Part of a small language model's weights: tied embeddings, a variant of Muon for these matrices.
MLP neurons of a small language model. Each row is named by its layer, matrix (up: input weights; down: output weights) and neuron, and shows model dimensions 144-239. Each number is 500 + 50 x the weight over its row's rms, rounded and kept within 0 to 999. Numbers have three digits each.
After each neuron's rows, "fires before" lists the tokens most often just after its 100 highest values on Wikipedia text that the model never trained on.

L3.up441:442439545482486464464526521459429479496516506418580493458521491579554529489604530587415454535574551545477454562543560519541597499515474474543534611448519447478499536505409520455400495523489514522430570561535569533481476539453461447507589552500467459434473428454531490453465495488504429508
L3.down441:561519480559468514590519494532556447541521453487495478471466557504497473512421448416498537521454503505499392482495414544529535544516459476448555496563476517491513474541533457391575504463412506531457424482495481523584525499526459441569489566569545479579553493514424464553505473482495610454
fires before: "="

L6.up1508:527540586470611458527540471427505419494525429525461477459485456480484455476485444516518620467520530512483489443462502471426539491471496446494458474516515529512481454427493496484498545563537509567410519556435502484536455482465443450514490503459571498427472563503508509599525587598553471553
L6.down1508:564467546520494540545474481462513508470465473527537474412600498448540463577526405379491556470517661486517451519510433544489492530467373422541538502552417555520510475542467475460477556509483517641455555452416542537494646577445535496426545391483496451505411466510560479535520495563426520409
fires before: ",", " the", " he", " it"

L6.up1163:502446521475562459442472488539548524475461518529495499461562497631545514562502569564488512596486465537472521468571503461471450523524458547574489478440518471467535480503481519464509520442440525451572548610411567469566513462556516514473521474503562516478517515467466388528561584444482427603
L6.down1163:485551490457480528467567530443434495529459580624476507531460450395523499522530468486388498483464468524439548515503534561512497509585582396465492540561480520530497572458479523573449570527533511494472598457475542606517524476468433512583503611470434512526381409456481558462446534563448510486
fires before: "|", "vel"

L6.up461:391536523512488481504433526467552407524567517455547526466519459464584498485502442449541450540480470498584632597458509536483464527535425460550479526493485471549488370548502477590623509424475543491481587545537508457464503512390475410515464386518404448441469485507551523382426557505438430464
L6.down461:551456432464515446457564556540409495599409548532551579456563521541490532485502492542491461482528513444443472492533519455516490489392494575480517445557579499528477596492526492460491438555561436534502473524469449496454495487483585556551413533451533541585421527566512445457526442477524523469
fires before: "=", "d"

L6.up1477:499457531438516546505652468421434521549540488449469537542454463488430465497572535556460479554517506541543498535443530494513542312452530527499415506511524547419410561532536505524506558433477541480503540499528498527455432433489505503494508600497488635554426560482419450492596508603436488530
L6.down1477:488510440492526483565551547470500508450476548484444414533590562504510503573485501457539536477498478491487551482489512419524535597479443553537558487567531504513461441443454433446548405456522536526410548504503476531486521569432546562492540537541461413432522507481456579521414550497473564435
fires before: "-"

L6.up1190:575433464488544414549487552441461584609551453483503507484474528427502436420472427559474448460542467515512560540476528380420555405416520362456506507431489438471527540514512472460447515534570450502502462545583577518536501567459487517544518532473544522505387547549493388463495530555446450550
L6.down1190:548611617449459592547528495497467571480432460477541520468523434431546404562532472399621612529514499436441446497531494555401466609477490547512595501522462583528547394480496463436483537549463440503511556494436509463578499431516481434458537445565537461501500490525524446491442462479634536426
fires before: ",", " in", " of", " to", " he"

L6.up1137:518476488461500351459436467469486512472508503579547564474492494554487425531523537505565410479502542542563559630536450503511515457516462444475563524483500533586542479407418551506525486508416530446543605547399576534466561482475472505522443545575553504553456455456578515508586554507535430432
L6.down1137:487477543544513509514508536451463503515434471482483578421589483606405450414471473579531574467445547507528498429500584515493424619489583598506521451422460512547536538478525549595450480464439499474408543504536615481553503426423499447443605502495529452537451487533442530548494456449468427625
fires before: "\n", "  ", "\n\n"

L3.up377:510635503408512550568471467506480513555450481453490482589534613493483439478374461497453463438439517533470566608476519463476525512497499490490493428483493480487465440551505565548466441527478453458429515519433562467585474481445497479526538568467437456533564416553527470535555431471500532597
L3.down377:517508532508477489504612549491527533529529466544591458433483375495563487507506514496519504526506617454453562340525475504587437481426510520569461561396540494564579406533525414488551540551481540514504480503613455439496531536576512541484512472409487501499400517485546509475466577520479465534
fires before: "-", "=", "\n\n", " |"

L3.up399:469525430564524463439482567508502516486509554575442485487541460456434620508572448487466655479510492492518439559431525516493356596511478511502511518493449502520432421504528512518396428429495552513533506484511485514613568499523531530536496444520509592492561516494574560574504542641508477472
L3.down399:469493491504447512496443481420463464524530474454594504449514549492568472482419525482521442598524564402589500452576459496403560595456492574516522554433516469466517503505455432470479439569433425559399552627438501564495483436505493564445547551476528504497451505495402529596504479361422547509
fires before: "="

L3.up64:602394519580512480313490456548442473355539507562577478534542494442486502435555453406507476483518519574555495477550483556561540498474592566371637522559559469489580575570385543537527527524477553536406531450515471491452448482525484449518524529551543476536471473529505524403590530548474522561
L3.down64:576504429514523519599564554461610546399514449429400432520478472418491568518462544509491509568435512477423431483483474527499486481483477512559521446483455518521564562531536490401494471464470487542527585496486478522507470492528468525522459474466413439529553436512462454498464455545496512493
fires before: "-"

L4.up877:473550431388493525475545586513512456503504408484500458450553490483534499538519450606510423459494518531462437432522372550459490426473565572530565451475492482699507486510509436473546414506509596480491458433541548521464505544535439475389419558573456489514523458480524480494480503495502567463
L4.down877:481477516496471419569376533344470542567490492449571511539456526561513511501492513412535527424594456564484535499566638435461531512577468513566465525533437638370446498515504544514467532450511474504574512506494459517504479522439583433487569465477477428492489508536483499455462508477455452453
fires before: " |", "\n", " Apps", ".", " of"

L6.up378:456394511497483488516569506461557592421560348537595522488493492412498442487462529450484422495423507553491529450414575476525494574407492484508438449486472503404552505510536498447411459590438514518545647545480500517529524468521527499509556585427442490501457383464543483565480534523496513517
L6.down378:547587515496475508521471484520550446443543452536467505507509460529446481454551382472447571491540527507584377540443458499392479430554534551373473531541570578532491450456432524438509531440533403559527412488465517470445433441497425509519493499558507476529609617566414510496577468515453483471
fires before: "-", " of", ",", "."

L6.up1303:531552481539511432509445512485489460509575419531368427502519448543553389519481479446541567504534438382495587493566546505456508559494490546413517419484412522387590476498575494455553528516507578522488517468545426568478553552510511527526574512499495534500539450591421442449489526529514478491
L6.down1303:533485504498482545530476485512491476437452592466566490573587487397473560501502490555480517435479539581442499538527507462466514529502432484540436487518524396557519555457431465478411484463421368413525477486348516418557430544537476465476469544526549510586457539496496603588527488490480492515
fires before: ",", "."

L5.up897:465518451527482414551492489542499523417559502490583452588496546534586471506443506512552571432498453513532503520565505447495532590509497459552528405585436465436473568460566473551453547590518495416522464445599484514555502458479474519535540539522506625519456482463528524459490499547523531535
L5.down897:507541564409539579511422522500492522587426541479475540429477450474437553483546565511481461571465480475519536506398572555496432543514485426432499559487486531548512450521429413458572512406551461501587528556445528556458444398550544500476529557526533452450450508450447440578430501482464470519
fires before: " |", ".", ",", " (", " million", "yp"

L3.up865:478552591552430374530462418464542467513528551484513530455428483514574513509581501520497418455540488494517501453530502499523475450497498461600475524508506534536540427488484535522485527520534421436410523540385512525464453522531453545455478452480519460376570449511541530471595571474441469562
L3.down865:476434374557565473478538568556535516500491432493486529587564454446363528461479573514478540564371404502488559552544532471513582561480552432423466462499477461527496583478533539413499440398508584405572563469459480476566471508488529466568596568588514428448453481521467504483508536524523536408
fires before: "=", "\n", "\n\n", "an", ","

L6.up1025:466580471495485481517491500534445541519490465583518475536529501543423456522467498508464442531479426572468563485532452476458483580443496553502460423496458428456506531535508580439520540517445458496524426514386520510544500497500496517482425493499487553523522400514376470469520518569510479452
L6.down1025:474467671487458525541472549522524508385519529562521516426432498543505447457487492513558546473442453576519485427520513538549338462543441598427428567459537456499491495573531501488496427570498437494535430421437508469534407458500490461393503472484525466505536479523518521478481487467513495521
fires before: ".", ",", " and", " on", " to"

L4.up310:544450590546515535518515551511587554478509528517480482484510613495458476425560473545534565463544575435477492470486416592512435491456510449482494484471508425573539429507442525480462510465535522535401531479526428449436521524400515419460457464458435461449421519484553520515547579539572469610
L4.down310:442533492408538554499521487485460511607491509589463549480512475435513484444504512439493542433473529557404555571405496412504438602501491446568459507467515457454557565490553448466503412531556445585492531517455459529532449358525440536490577404502472562532468460515437560417474521521600392500
fires before: " |", " also", " =", ":", "inary"

L4.up813:509417484603433469524522551469538504484671492566487387489573548489543480451513507535515550540505456456521510355473464455577392511504550547455487473497391578506486460482491512530469475459504475426514526513466507505500562483488526373502525475572556535503565490474553601542463480443464555505
L4.down813:502522462517584482496489500454491480572450486470458515530534570522434468504595522541509550439471479569474507513549432403484439517492459425583554438437558519465544428455446514511546507541548551539413497501482470558433559530549467517530573442573520548448479456535462435554548532452465559501
fires before: " %", " Goals", "  ", "\n", " League"

L6.up1017:597504579470496480500514471515458512430485491583583464467563508352548431557476453552530454478517533458532508590494417484535586585454473434497506471475475516440441500594459475503547510448539529464524527478451488507425471507538559436564504523532525505509470499510495475483555507606477578479
L6.down1017:474494511518675532505539446437593499521533506552405530499484526553521556536481522550426562489461432464550450414503488609516442398418492436450519373552488567458591424571532538505441440551491497463442581553407543499539440514463480459540465544450505468503457489491529564510402428489493458623
fires before: "="

L3.up650:460530442607482451544440556561445491550532505495497398473499521468581593541367641458512568534545431464423530410457492481499490423551507485526496563464519511431531423578454478455460425597436468403508561506464454524524556485520481535477521482496655516522511507543456603496585536475500451530
L3.down650:531499437451463525431541447584518419523450485483561424612495494519419453450610474445491498390467457513541462511526485580518503460556359440492510475503436504557512584456479497463486563570543561584471461480563443493506458521521503522583548499520414472522449482499559430525511445513466511441
fires before: "\n", "  ", " ±", " +", " −", " Title"

L5.up1226:551444535531526529512498444465472613528568549563456416546466530444510567501547510506442466562473526599405558567557502488481503542579474575451386479492471497539502469541518537504458451421516536527460580533443503564449508545589570499547563530557521562450457411537523509373511430534562519530
L5.down1226:401505499471486462477524561576518436484523502430490469523553435462422444572464522541519466490582469456518490464491414501513568503523458436517535433534452534443470554505429446446575491357533508502495504449529497430488510433449552510513480399504487396521487504470491523548568509547547478471
fires before: "-", "\n", " |", ";"

L6.up1120:523470525475559584492495477472515587587515526487501569412568471490507495478557607456504534509539454527499515475527547521475521632515551423440521483489467483511497473461507500543552549486491531495591434550569533549579552522340476505480491507453478529468475434478438404567426549534453442470
L6.down1120:554578505443425488474473571506476454497438524577583518510507595512510560467512528517429481537515569473403566544537495356497488575535503530537498501521546568467492503511530479508456481491555440482452470438503565486494517490592532583474571430484563543501490542530555499458533567522437501457
fires before: " |", "–", ",", ")", ":", "."

L6.up428:530509448404468506481515573525474544363509462528561505582480484505485481487496511469494548444439528498519517520485550510567567507520417465483463482646488541472536516518463464490414463526548522425426505517597474560427529496422523519533562506527497487473507498499579529487469490546464455578
L6.down428:522514548452598455466554446554444503578532555507439568418512528495485571546571424519456468512583490410572542498530461574547443472544483540522432462487555509508518557440540523504507491518513475439526533493480439441511476497510509509484495463467561582501437521459508495545520460526485536359
fires before: "-", "|", ","

L5.up592:468477446508567548443524534464427582477451392453491395497527460556437514480477512584551510485542419502547482617509495509599529556490541488506529524498481527621544600408502422454534543557561427488521672512420496555542437564525463472502540509514444516450538494430489520526431525514534556506
L5.down592:548581495361456502444494520512553505525495502588482553519493405469440460596455470454425545495429485518478512417465440539391456512390486491508475558540519427388635447504577571604428520477550523471433431572439601387496457512523559435533522449426487555392402531537538495473512489492531533494
fires before: "=", "|", "\n\n", " of", "  "

L5.up264:480453596583452497505413496551454471533539513586537555563620507578625459525493489464557488471517428597465403449482452434572422605470546531475504487505479489574603530491493569523442472502531489549557546519500510479557566499443493503461559581519392473507494415476484520552465479464541506459
L5.down264:604598480458544460385450470542542507588474386429505574384441479521396511445588543557464497563576519430477538521535447544454385412508474519430494513593473479451459511551487495414445567466430454517466485485530517568426443503549570544548507543514558438416479546626550531526545455534543512573
fires before: " |", " (", " for", " was", "|"

L3.up1457:453452534550424555558463549499352411451581566390495509568501518503586497498508499435492544477520515534648538547444523521521476547464459493468511412562483438373564472555421407567611519498443589461545543577491520479560549599398484505545537488406536501481503459405556563531499528475425570547
L3.down1457:506468482456455506425519495484592554504415484560455508469468506542433554523393505533469447482507435477451500450520508448524483442485484422516421674428504510550457487417447576524429537524544531498442509373535542602470516524544567505556492556514483507476448538526486460413486474500556393477
fires before: "="

L5.up950:457428500565371525515463405536501541482488469554463398458504559551552630506464504498485485500473541516447487528486474616487514442444617561590449555526522511590613391520396522482403447474508450481478564501466508460477411534491536498416521524545552416487595531510498470501502501612561475550
L5.down950:518524467432522418532550541465483528390544458429458443509579508499503495618585532524469509480498480522457556462566432491504577614521440460479507531397445416466444580534452517486494570557532438544556444483488469532512379556492457528534529532394469563482471510539548489524479445475430547493
fires before: "|", " |", ","

L6.up319:396561523529518444396472544493483431445454447489511370545437509473471449501441463450486541418476510605502486517432455470532577488493456496550485578554553521587525579518425471503477536486584479574495484494535557620568498474544495522418528539507471475429533505426404498523464537517514495471
L6.down319:562451420458497449539443541544523602498514559436558566599487542580494600524555542507471497558515492474503488531509470493569501542557514488541537524436481538447488496495553514530456431510411497524493523436434483343460543545425626556522500481533502572508490520546511506539556518485519595412
fires before: "\n", "\n\n", "vel"

L4.up1431:494493508591492586541549485619456384411429523461430462457508511482570554556440455508570580434476444510506472557453485497456524519507491450560509534592516479498415508532450446483454449455490471516485397571505522503468517409430546436412510461570473524395447502486522498543478488501453376488
L4.down1431:575480431408496405427528614450506453565483466477557503549507561556475420436558557544400457652571539435493475424389498493494465467525510522518587536519490594437511483474534535508552495444508475449444492441434523518473451555563509538552531504533544430558569459550495453483495577464506573541
fires before: "=", " age", "ment", "\n\n", "d"

L6.up602:434479529479478424556440555523515502430430518470532423485522446493539453590592536511386559563550511611486531454533427510509498493489442456352480494455518488505432474454503544507537462525579503464503505435458489484469553468499526551523608456490603565494497503503520460533517468462488571430
L6.down602:516538555529553439573487497521533537531486582396511516498408620504468533548495537523434562555546534498538519517544507356502578544450522512519606445523555547432462609574536487490377527534478488495432423545546493489505444578496482432513503511432480471549476406466482548468484530507527522575
fires before: ",", ".", "%", "0"

L3.up1061:466570435542478495441497508506548585481469447575474493525472490531563550525552544550527507492474531499547413569580570406532448476556504463503527622444471544443519484448554543472516557464536450536485535493453488483480528533544427569396505513540585437527483562509443597434542448498443460465
L3.down1061:536475443490498564557457463486535486539484493527552471581515504491427471487476470450469633489509500606581575410433501495513518443412503516497519404450558401532501551560461487469536503516448553470523479420493505609592468539446569496591515459489516538545527481496540487519423571571487570522
fires before: "-", "t"

L5.up608:547548587497526562570442498544478468533494537513388508581534480407521529542542489531457462497434391531566562494494512467418468561462524555372566467506463455570557480564508460485449520442450474457485528527442513543496434426469489420487553513557450495531578460499499453506533569490475519490
L5.down608:444455411481515517494602613473484570476476515557504424501519562467599476533438497536449504571471509466581483462548543526572532574499461470570448552449564532482504510552497517495550427572479487481472406447393426513492514564422426474519427572415513465436518476597481518475439546546518472466
fires before: "-", "\n", ".", ",", " to"

L4.up103:583596451479399513487496582560430558431506499543516417489533434516528447488498560611544451550505506491492511462511464478457440520488404548567508562498478514456557412463555571569478476533545528569520536525469524497430487495462618521512505526442520611543448481426520560494571529602505591550
L4.down103:488467470597474465530483416425646466506541421532481515389474584487534483517490396448518540481477467463486382496512482451547533532511592441476538433544527606496477524575542437494502437492564454465430421430434403533539486423475504505461461432559560524560479512457553576464506442451375446503
fires before: "\n\n", " The", "=", " It", " In", " She"

L6.up1168:529554502392558521478516474540482464501498476536481366459454477479549365486530522393471577492498533484490383512525533486476488493498476471473478476562475483549518473525498504470449544552530562426539460434580548494524498552397472442480535481431526464499511540526501442501463614516446453449
L6.down1168:477554505513447522512455505460414503512478524504580469415646458422506550502486450471515598538561505498515565472461514555460542559505427496523547457474438515454504533545478497600459414413488428591467541597443502382525463545533548498437517465573497555498514473543495500485483427526564587461
fires before: ",", " he", " Smith", " the", " she", " a"

L5.up704:510534459503496519478456515466465523449515485480481450545476506460449467413509489501479592540556527501484500445483538396469521417465506493502348423528526508403483459395432482460512490563504570505463456521519446460414518474482568510473488483449513586452488549455508463462537515555496482470
L5.down704:549552470414481444554496581443531519464533421606559535443596533490469472518482447446561598504582528471607505531517426465428542550497405518508484373462497561452500384526462465524516557389561563508446542479477545521462521499490595439505480444425590459545457618487510416522553514555524398486
fires before: ",", " the", " he", " she"

L4.up475:464433484532454487543481561474422528449496459520581539569466523586535508410409490486499505528484516583583495494568486421577510470521545475479532483500522487470485488499440530492426423451542461545492531530488462459535458487420514506521451453610545516436441538507493339403503429572459558543
L4.down475:502558522529451537465449552521533552537445545516500458401524538455491449518515477478567532503502408527458469497483428472390535529475495517487488476494458485527408392533547391471525454566449404540453538452529546579571505483479419514508421588497601451537536498434425489486497458478505510362
fires before: "=", "\n\n", " In", " The"

L3.up237:422468571514446528565541573454511526359474526487582466536509498464465455601514424445521467488567473496436520444533468556485517519558493442516527403526525470556534502597455592424575522442506484445532525474529496452516583457505458460449607631562428538495515421522499485469511460449545525430
L3.down237:655502529454621513464476435474469482565521537490489561408508552512547506469391546555527564500450554540511523417487542446514482490487541462533489568464446573473452432468474409475513501592548507540489512480421520520546386528562498493523441415468540517554549506518456572495500527485522464547
fires before: " |", ":", "%", " (", "\n"

L4.up1492:471504520572484519446444520452497483465443478472501470479488415473523454517541472564541479542442563555542409436430565525490621545483497407528448569536500492504427426426478507447538470506531447474523458470500491481539483508483405450499503519435498444493471574571500460478533474462498506464
L4.down1492:545467485548439502583469540503472487539449525542560505489545506503473442481532521417576508489511519452422479572496503487643479464523509577437590484566491503504530558491533459455474517586395606516456601465489550496437562508499557517502516463621466448451451435460517456493518486517506532486
fires before: "-", "raph", " ("

L4.up875:453481430467453554424427500488527423459391512462508464475602556403555606467487517498506466524464475485532618560452465503483450569474469466522554501504395398528506482442475491505504485467439538481549631521470559564515446370506476455555508553524461533558521395521442500486425497611563523500
L4.down875:578457548475478481465473571407398488636496476504451578522530506573452486474504560479435564430496434503514483424527498465495423579557523512562542478478507427524456460553458482543605588561493556448463519500464512465520523564468507523546533559495523517521491423553472539558582405452495480476
fires before: "="

L5.up1203:460465462528539457449555410514531475494541445539494456490404625638502539509494492613404569602475500502515477493517497593562548493429498509497482539451500447489500477515486456480478468403555466505515484521507481461508563432543581494504498467485470541498487509501527541444473460498494509446
L5.down1203:592417560580433489509526585496451604538498625450506600520439475435456551482474444460547444450597492524467537507469503398479555495483570542455518452509597436433459497529454554502495401467529488496465515555534553461462496563521431438482532466561554503547456484534438506444415581494505459479
fires before: ",", " |", "."

L4.up251:522507526505492460536433479558414543521440481464480655468500542463550516421577481577511539548552507504588409524441499461570509550468556456564636500545509531476417463572443484536463459551432553606492497488415552517510483537499530541469514567500478552578486591412537552373572415445560632546
L4.down251:449514534455570504456565447379622497480528475491530602509485482442426458534434496392499604581497506497485517467551471448428600503473498541486548537584386541499487536415549445519500411506543393442483555565458547486463493413501499575453427499483545542470519521501478417459534581567411513497
fires before: "=", "\n\n", " In", " The"

L3.up280:566549524441462581494518553522525422430450534485529500498543420560501494469527496440464530491514542594505490427509540518542575467534410413493494552392442502505421553606531565525506495488493537529516493467469442461562429422458481431458580531451468406434554394491529485563475593518441388478
L3.down280:479436495535590458529561468471457510538539468554447542543495494491489467511466457599479430561477435383501487532481421463536464522517538567468509394512585474436577463449463432525522503493506477491506523536554541495456529603516559540506433482576446514515511608480458553425529448541602613504
fires before: "=", ".", ","

L4.up591:476543447510492501411552572503543458505438509470539531447506485434501435500520554464470584522559501477501477378523459509518462549441566570508573479466426445458477440497448456587485517441432604556602568497465555588561584578448560454508521554423542566578568491485482413537479499554465528409
L4.down591:615475468507532585492474531445459565490419484508506477399499442513455534500512460429475536485522488501502461463525473551502532604572501455453473508545570428484426497465442514566491487622508424471446472581559565505500453460490366497503518434530595517517406469474460469549485451640473495560
fires before: "="

L4.up211:482456601544474480475567534503539574426519513506460488512556474436539491564479491552538525483455503458519533480434484563519540514414629456438493464517555544642412593479493491533525580539465526446540433479383531504453431409410541522503496449506485511494570436378514558488462443569487587456
L4.down211:553579435504611578543428509527481471459527526503500522606449566524517571451499556597502477498539568469432510490464550433466518481575537506554390513524519498497503444514473489449524536442525486517572428511574519474553501435595499481462466506446447469441525514454577548541509602477499448385
fires before: " |", "|", ";", "."

L4.up520:512564532479517562421560500516506532385508490586554511471480560473600425468576506491464528491438458517505455529471539518505596598420515575545546460496605554502494538441465520522533599438547565487550490480446584601475515477520559549438492490449513406593491533497514418450438470418500503510
L4.down520:516424483579399454598510504594483538542471478552403526660432528562499452437485521529614584531522444476481520385419559445489439480535487501508486376440471521493471478498551505531422448485455438536584495515603357455563512514479412540626576506490440548452496579567549581434480589487493428500
fires before: " |", "y", "|"

L3.up1007:489511569509499481484559616455617526438485504375458486520517506486539468424551564581589431494533489460471485497499594517454518508411432484560536522527488482508477494564560598517564447488458474545534426518464484497601494495596456485508434522483567466512528475526482468519557510469493507471
L3.down1007:532501465506427592512402465538492518529492417486534577507592534470543550540437492433550528473389506505546502557489503496496561514570536530456508375499543481443478503460478495414478548450559513482529546491553438589461462492472568442463560494512470596385499485513506493495457493470478556507
fires before: "-", "="

L3.up350:519514437508489423540587459474491479533491464449505591505538556564448446553441591496537499490559453506475559578520457526504483510509442492495470461448541470543484596470607495393467553539521497429434525504508486520497493513516483551516537564482568473603459481505574372434588444554513473452
L3.down350:546501615506533590521454456448524517493528601502463403562476486519547524536534539495554541516525596497479464367476491573518414471491507527579497513524494491422542491546502520543523456610566530529512448489516484493507543494527442575531538542404474433502505506454552549527473515439569515475
fires before: "-"

L5.up1146:482443531496509515436594472539472469529516444391489443488432474548500481478572439518503408489511533482550567496441611495434451458489492400531502525460471579515450491433464455413456497474511495521442550391589565501501501504493532447508504497516475464456501430526450520505423591459472552455
L5.down1146:531554541526602533639433527529473506508520503584538492564554488415468501529420443501561550501467487486475459569573494537471519529527449562453410433579455457519583487587500596514526560577474537464513473559436453505460565587514582458518436518499526437551465563444592490422476500592476445571
fires before: ",", " |", ".", ")", " and", " to"

L6.up464:422452516483584551508519457502475554527506480508452444509513550489474445529498544534507514522456520483458510418514479506443570439515580447495443587453563484506485477469525499448507638527426539561535555483479477503422435516474484459442443463497598573457474531418484495552505434465469530476
L6.down464:586504507510482375450513548491666498437597511487501454618535582524509507457450510475460457518459483538447512476424530503437387472452501484581540560553438570470586541525406539498441446473496482518489461495527511443468507471450460511496502496569564451571505481571533507474594548524528451482
fires before: " |", "|", "-", ";"

L3.up1076:496453597573405462429427459517479449478621460471573541453407510511509490571526401480475489565502404508543517532512430532442510473597493478514487444498455455469464417527504586537442539480484602393438457512517536495418472486403584469482514497491507535510481479547489495480514522479461508501
L3.down1076:449470476425491423579503529558487436514416540476432475527553567531502452487450589490475571542521522543463395450462575512518455587493546529490569578478502593487639486438555463488522456522509515540484544429538485507592442537518516565544459540493496554575499538499463521477597484472525495552
fires before: "="

L5.up243:541456442497492459474506566518521592468609437493512452477503577487555501493589456485464435529513569519507470548454500478514549493535495582572570432454481489394528399471504496505514570450468496479454489489392492466632455512488500481481561464520528544579496563412430480510513557517424530477
L5.down243:565652414579590493517493496410477525512487574568464481654548488445492445526435486412488571553518516527460461433548498530560659512504401516557532526477553473514407511525542504551569489492536567482462534484490524527504563543426566526565513533423409483554435499468441583550505575553462445452
fires before: "'", " |", ".", " kg"

L3.up312:488485481552465436503557433541498486441494514530502548516490488540503431555598487444518587558416525540506584550506541624458504424402483457465448481462432450447408475518528496541540502432447423456468508440504532500477653567509586611504432493479530530439461506450469578464519523498504456507
L3.down312:493413512433571481488453505500476518507519476496437456472503484517509447491417585574551456515536515483520532568448427428542444592546473587490555441441626516634582549488534421531458436502478546526520489448545454484493471544624471485511528524629486515499583465529508524538515540557562534489
fires before: "=", " the"

L6.up380:517407383663528478515424532516408477469482489557535472430419543538452522525495558475494536484538529556498513481482522448434534497483476423533498490466525456498544492543488548449470468527515470548541534522497514544479515486450379606476544550545461556540478578511504519477470525499440425421
L6.down380:577493515478451479480461522483502523549547502538490485577538545443542474579589398564536529533453442534449578529490445468439419513503541551533508499597520511491506490485512497497507512570526501398473480559460540504612490507551560535527553545500471579578500495530514486359439465442511529567
fires before: "|", "-"

L4.up848:526544468428485480533545484458550496500453490518507576419504496447550550546520542528552455485533484577472417468411515446503581480503418457522495396457500575483552486565506538561564546454501454503524550529428486444500466516555442435492533571524484390574529543468441571499571479508486491484
L4.down848:471461519512439558487463504576422500507499523482495390562501480569418476455529451461477564551452507422534467506490504562503493457546520496468574565582525435461422553408459563524439426500489540437523384536566480550476545451470540561503586573556562624463515571462544452519483576428470539467
fires before: "|", "  ", "-", ",", " school"

L6.up193:412509484402416443460496531496464507508419555493454519470523531521558498560467559470548475537536444473524488496484579501472581484444501582472556446429501526542453371505496529494533510493474507450510519436399473571563414593512553429479500525490509496471475514488485482565482493544475495437
L6.down193:508528498472538547538524528551517508369527426526517503633539463510490368520592437482506491396358494534477387463485378584504518564548503481482487487598481468515596549584534495528521512529558420450579437470524550523419508439418466503533500502501543524520507487562408491484442489462461497491
fires before: "'", ",", "."

L3.up22:483505611601504434500514563529603556482491450485506483426362463589517544430529512512502429421432511470493468556442577490426560543475482507509561458591538596546506385455460577465499590461408444540574543514502440514460437526512502596445408463441520506606545429504561559441405507493605533522
L3.down22:486464513421384539426492470442534480486493548506462564593675536398429483535507542482479505544510474459540509433550457525529558462545560468450414445462498395499520566470533478486496449504505520495533511475507559457503504452484544429446582537538472503461426609503480519488507526502481497483
fires before: " |"

L5.up111:538507455428475562540415545464518401519551495532498527516428508446492483541508528563493464583588533569524439547418531566557470543460460567573548475422509442577538394408487531498610553527551447445534460587461580370548431501453569564499553570517511553554533515465514490558509450527496444513
L5.down111:561478462513515508543471533478539518612501496494453450512526584477589455440511363536452537489463563530451517466514480457440501564509568480463427466488529554415549484564491453453480509442460517456443562454511462592492445459515525451456383439362531405474475437562473623499469565497484508506
fires before: "=", "|"